Part of a small language model's weights.
Architecture: RMSNorm before each block, rotary positions, no biases in attention or MLP, untied embeddings.
MLP neurons of a small language model. Each row is named by its layer, matrix (gate and up: input weights) and neuron, and shows model dimensions 208-335. Each number is 128 + 24 x the weight over its row's rms, rounded and kept within 0 to 255. Numbers have three digits each. A neuron's up and down rows have the sign that makes its largest values positive.
After each neuron's rows, "fires on" lists the tokens most often at its 100 highest values on Wikipedia text that the model never trained on.

L3.gate968:104105154130126130114168105136131096115127111140096100135084121161145134103151179104133144142127133150108139119145136160103165145117101139138159159138099186155160114120119144186114087189149165143138146085125122115126125120098091090138124116125102117132113132098162168154133149135133120149110084129097138160154132126137114103103137127082137132104099160138120103143100115166106118136142
L3.up968:115111134125143136130145108109146108104138119142077109156118117153137138131163151149149147118141124140111089074147126146111130124153079143141137150160097142134164140137122125181098103139135146135109144073112091098109133119102106083133099123131119161151088106105151178138159144128155102160104133132164133174151163139167128096121146092080125146079149174134117077130105123172122132127176
fires on: " of", "er", " two", " four"

L3.gate38:140142091164091176132109152097184116131090102115102130112124127170110137148099154145106113142112117153144143135130148116151213141091142139123129106108109184134154124109117075156142096143097114103140112122130101124140125110133147153141173141122128093140123182098138112103110172153103167114098169101117148132135065103096132167113135135112141128078135185164137129142132088183120139109141
L3.up38:153125111164124162141121119114168145148084104106111118127127147149102143113108182147113131140108130139122131130153163126135160118103170175165104084095130170114143148137086107142148115131126114121132103123155106154141123104124104119148170120097132094147144145077139165121108149155104198110061152095160164136105081101094122169105113161097139127096142135107142135127147123149127132141127
fires on: " or", " and", "'", " than"

L3.gate647:116114097147133157144101143132180169114082114092114116142178131131131123143119163169152152131083112172140161112142152135151186112130133133124131121132135153132140096100104107131129107169134135118123126164131150175079123088131138164172139143131138112145142129123127130099151130127066127120112155143118159151105093115114158165129118107099156152168103148113141138128111127128127139118127
L3.up647:138160088123121151116140118113177174169098110152135085171176120120119153134134170169138170123080125144160154149126136108169186100126154138147127121109150158108143064147119104112160126165154127093111087133131155141071112122146099145123127146108139086154132119125148156089188147148085111108138127105158141166108096113130165162113156128111139110162101100114138117118122116131129154113151
fires on: " and", " or", "f", "at", "ens", "b"

L3.gate212:110125106150158131131117144128137121137131092156129158136115110156106149158125116128169092159115103148134139111103176131109146141133162125125127112133087124132101084105096141099147118100127140124121168106117125165135107099124170134148116163136107082115135138148106117177121166143127142114091158120109115128120122132095102114118122146133138140140145116137085123147118092169163155154121
L3.up212:124129130123169107102127107144127140143116118161129164155147113131109169163126119125144106159133105158129101081089153138130139124124101143134154111143101152121112109097124122109151115082131123121135128117141102165139120104117128130152133127098107076088147134138134108171138126139121141081148154123116130134137113134105125098124148134120162119156143136112105121142116065144144141130122
fires on: "1", "6", "0", "-", "5"

L3.gate751:130119101103082118192137137121133120112144124159130114132187091139169116176139134133105099132109116144119136096103139171147147162153109163131136119111140112156086119104110106126172102144109125107112113116121150158139142136114078129132131152178119125169160123134129131147156179097079140165138133147152135134175108107144150154173122145101144125152108157141101122180154153165109095114127
L3.up751:143112104154139108160103139116127137136143142144153109142114118150163133152167115146128141125147116117183111088077098092150119123135102121123121138127127151127129160147140099124090107134152122093104129056171130141160110168074124139135105159139140120112174124168148097155104172077115143135112110161106137140082172125141145153124127175108154139128111131137100119124113092105091145111095
fires on: " by", " the", "On", " on", " On", " former"

L3.gate115:147124127210142175139124128159158130143107127112107100153133106127113079139156148154095115167067112151131084108118116112132144169144115105111185169117091119182115119055143083160110107114137138138122098137129143105139179119084115111144119150119126081138114134119134132145125143129094159114128121148165119133141131131121147175119128120144170157137105162120154099123130065167097097136099
L3.up115:150135115156103163138134132138153125147089092143114087181148139090127104130160103148135113178099063142127069115113110104150142170112110125115169167112087122148145121084121076163114081125136126111137127148156112105193134143127112150146099152113136099162110136176158155131121149100111135098131153126121097159104130147137162169102129092129171153128088137108147121120127117165118098085102
fires on: "-", "1", "2"

L3.gate655:128110141135170115155126136126102126115116110121129119112142142127120107118120151125118129140099112103123095148135179135105105091133071132119179113103125115106104163115138150125121088151085115111137133134139136151112153107136095097118162175162124075140113108096105094161145123128158151109095118125140107130083128170147169137138129090173126160142167157138119136128169095132141187106136
L3.up655:158132120128140105133085150139098145106135131134122181218117123154117153098192151171172135121133160125106111120078133168139115128129117133186111086106121142107130112159111130161152122147143128132139135142125131090126137127112120128148154099115127099171109115086144137147159108136160159128147108126147097130156146170135128094125147140130145147151105112170124144088133124093119175151155
fires on: "|", ".", " U", ")", "1", " No"

L3.gate642:123053087120150151127132131111186145076113130130115150103126129138105143116108161121140166098133127200147156061133141103149146150143148080109166077135105171135136126112133118131135124149091133148158091130131098178099125095132152128130155135129134114138109160111078147068170105140087136120092133135106153122136115140110132175145100105096132154143128126153116143129113087133151131110151
L3.up642:104094127139172134124142132127142112142141128130116140128130157157141128149135129178151131105149165181169112091130131055114121166133107123130118140128111146133149118149107111141160145134165086105163111138106106128140114142092081148157127105106126153187112136120117121103163111182100135159124142125138123080121128153080139147168112161080142112153104090129133148101114147132147127112159
fires on: " and", " or", ","

L3.gate985:155129152135143123124105134145101132053126138132110128120107124154142130113115128095150101125127122116157170089134126183115135143140153113100164110110094121140115120131130097097088108125101206140142140097080132172113150124177117142129172118130112097122081187082140148139169144098144183104122115149131137119138120145123105128121122151143128182091159161110105088089131144145141108151191
L3.up985:131099135161144151126080167097114117163165176113105103139144096120133144122147155117117153078143127098100137154135088106116140142109115160123150164166128096152175135170103099124108075123141126125135119118094145126139126087132097091135162122154129108145113122148161092116117122123118146094147127135123110135123123097153143139080130167083151176114112139108110137109136123147142109142126
fires on: ":", " City", " United", " Town"

L3.gate127:154143144148118114128140136134178172109137120164139101141099115121125068131130104113118132156127148153116147093121160108130138120118110133100158130101103143138128098075140071140134087123095147132143093095146131143142150087112135108185114160152129088131108125159143109138123163133097145186132143141139135133153098109108110117136115107164151139142080129124107118156153118166090120124110
L3.up127:134121122176106143093151109188133151112130129145138124134117103130102120169144067099103112130149146173099125112082141120122136151138083130138139129097107104122112101111160114143126105095126149146124112123110098114152145112097130149159120126122094168113125130129162128117108182110146118138119100138156121131127106140135115127150116111174144149200126157128106131131096116162074120163132
fires on: " on", " \"", "-"

L3.gate244:128125120127117121105182093123155150128134133111179135144117112116118119100109132122117108170104131133159101106096114109085141108125166159121130130110133120104146124099145118128146110121099157136131114145113141144132082117153130059120142100107126094164100103147134105169124182134108148097113117139122129133141103096112157127153136164097139155124164123166090117117150112166108158161138
L3.up244:108078147136136107121140104163134156150103093100140111116141155135128075124133141153154088134124141131149179110125146164136131101131123146107106148095123158121117129113129113113087108171162113160136104158141134130098088142171108126110154054111138126140119158134141142120146147111162112088083132113083095158111091096108145098155104126137138127113115126152079105136108111132128143155142
fires on: "==", "===", " had", " first", " as"

L3.gate721:096154142159139131162150173123135090079134099164149179162137139162112160092147136157144108122088121166124113157135170132116149118171165102124157113106087098112094124129166109139141108148119107120097178105107164119141124120083107096148098135107099125098125148153098130122133154107114149148116109129160111115131076149161112107165113111181147172127124157123081134155114097140139089118123
L3.up721:148134124149142118156162157149144103106153085159109179182147103131118152104135159145128105101118135110104099150135145131121095109192134126156116132129134111131076147146157096132124119137117108090097156126098144134155112133096111135165101125091106111097139116110094120113124124089122168113123117152150128151086111132150118107136131119156126168135126199111076128154140093100131120117107
fires on: ".", " No"

L3.gate560:128117113147112149123153125158165158111111144141103152101141137154149140140152121133149104163123121135183126084094166106117173154180155108132164154146140116140163093125152088141147096167101107115150079121130148130118125116117115116122178092138126132172101163074086169095121122168097175111081151133123127114115116133150103180141124133116131139123127068161111126125124117121127103114133
L3.up560:124123123113144125118142123150160162131100142119100098149197128111130136154158101201147152122133088121163156149103142087158182155115163120109157122088134146138145081135114060133127082140140118128134103146131158137119113137127092124137116114119115149114118161120116150051136139123075155129105152159098105098108126124153131151153138169109134115116068067132101143117126162103135157131183
fires on: " and", " or", "/", "et", "and", "ant"

L3.gate967:119129124130128168126135132146130105114150151099096105105073078097106144131094143130111142145124143160133134133102116139114139128152125118137159115120099120112164095126134126136127103125117098149127111130121100102129104118125173126182136155154117120177103127112132133111110129127093125131091122156116155122131116151128130174121126109106180154066141156186158155164129128168172145157148
L3.up967:117128137105135173113143111128137102141161124113106116082083096070118161116087146138108136126182168137101152161103113132110121122162124159143136108134109104119171130118127122128115123104115101160118138101096116098128137136125179149131126152140139133176129125106143114108108106141091145142106129146100155128158138161139118169108116091122148134072169163154170130151139154166146142145111
fires on: " ", " $", "$", " c"

L3.gate237:130145081149104119174102134110094111088081138092127171130138143163107130121154174068139132072105153131114139151144178152124106115132060133095123096110130097088130138139118155121142106138116099170127146152134158159140133084124149099095149138148102125149082107104107103143086130126160114130087052116093147091139128162138140119135111105151121105117179154141131101127149130153121077122118
L3.up237:161142079147125170111138117082123100148145148121129172138117118178148140141162109138134183108125123170130140164081094158109100112135115121147114153125121106104126121133136085153147132137129143091144110132070102122102126183111111127111107123154174096124138163131134135136115122103115123109121184166129128153095110123155109088142122137123135092127153146100089082120124141116104131100128
fires on: "-", " No", "|", " Ug", " S", " of"

L3.gate651:145102088158150131120102150112126109105128121111129161112138109169156123120081153089125116125110105121144158097124140161141161119112120160141147113131105115157131097124141138122116138133118154169140131166094115153142147119148156123144141107097082136136106139084146097146105139124112121092115129118132108103149109125106130092125126119082125160112128153200147102089141125152177078145092
L3.up651:112144136126126123114083117131119100157132138142151167093125154146127104088108143116107092157114096099137116144138092141101123121133131111122120117149148132106102080156140146111070155087114124141088147126107106107153116153166162118112157144137112175149140105090138113132128153136138097107128151142150149095163116121120131084119166123129154164140152129119104098157139171186142142101113
fires on: " United", " Town", " Total", " City", " Athletic"

L3.gate599:124118132124144087150144152141118107102127132125130094091115112158171044142110167119089141128114110181120105133164165166081148102165112100156154117126151142137136114144144121105104180130120149138129144140095122119121118132122137115128147135147082098141142104160127144154132142148131092157099107143119130069123115115124127172092135125112120120129147125109093159143103107137137129124109
L3.up599:148112149132162100175116102131095132095131114108120103116111099173153092123112162154097140119125125178151116115170161182098140131137124121167149126133142147111110120154141135107118179114135165119126121109080148111109123118127111092109162120122110117159118126115172148142164104096161121129126106145147127080128151124121141142098123138071126102094172108102114121096120094087137120150145
fires on: ":", " The", " of"

L3.gate693:140076126144139130173141134115141093086143147158136117129081127124101112135171137099132107112145122153144161090136125158125123175148156121123146183154111204121150080118155117135160133123098098125137112146139147142153115138118174135118146122154097118124094146093164119082133096127138153112118172154136126085163107162119137138122157106108150166124159156157151111140139124161143119118175
L3.up693:131098085142105157158115127098139144120147146174046125119089145157100133151128117120126136139151130121189153148132184137143153125095148062153143131145101156187193130125132088124146115134127132118140137116135147118196118115116138153113180104137139137148078186080159168073125117097117156088108138134179127115130136119139106148133094104136128121092188119142129146128154078120115145088118
fires on: " and", ",", " or"

L3.gate785:117080123128126148160129192109165122096094113150145092108151114137172095115114144168103132097076126147109124125133205150123144164137148144140163164128090123100137120083129089132094105140151133133150118144119168131167102124107102166139154172153072097127116122131143109161118140124119119148124116159158099130158149130146160144103125119134140186106134129133125153147104114141158156111091
L3.up785:092098134109071154173131199135146132118117121146152113138148130142180128142097110157094141074101130157094128151143189154122140153118127134150168117118096140119141127104124115113089141139141150122143147139144126129141127133120125155121111139124116100102136112152142106152161155139148101159123132141166110135174140145125144144094134122160112153134149130116134120153122119144146157092087
fires on: "-", "b", " of"

L3.gate863:112117133155107098178169129140148092098162107153138154070153129138116097139128172118092151153098069141135132101114130154135132164125078112128174121130129122146111069079128121121118127137119152126170164110100138138136117126118121092114148144125108119154105111159143126151135121115099112090143145170110101153132123100146155149120128135134130165136116148151111141136138137105115122151124
L3.up863:103127133109120138155198130141150088105127110131099121118163164150150067150115172149101135121135122137095096124151147146160115139107100085152135113097138087151105096089136158107089144138135123100161167093098110116112130150121109089157093127135130147113113100152137139136124148139120095119138124109123098168142129127128110173124130132130130100134141128122100129150174182113115140124102
fires on: " of", " for", " the", " New"

L3.gate92:119156138128122132158143170134163077103130159165126168145122130155138100113124105147139125153102151122158139173134108120104129117136103148150118116080098149174129165092128109132125137149127136157151132141079164131109095140123161118127094124138032141101077157113101130126130128138136162129122154151152065110123115129151100122139107100162137123133119129132081115155126096143124166115117
L3.up92:115117133141107123134101168151161105113102145137114148185117156124133142116139102138108151142137140161164118154121113136167115128124091136087116111105086155167109156155144159129134160133170131128125156124117091151124105124119155143129081118129064123134122118126109123133154155150177139156129172142147110151108079133153108115114136130149085118134104119163149104128110106148123123068115
fires on: "-", " species", ".,", ".", "°", ","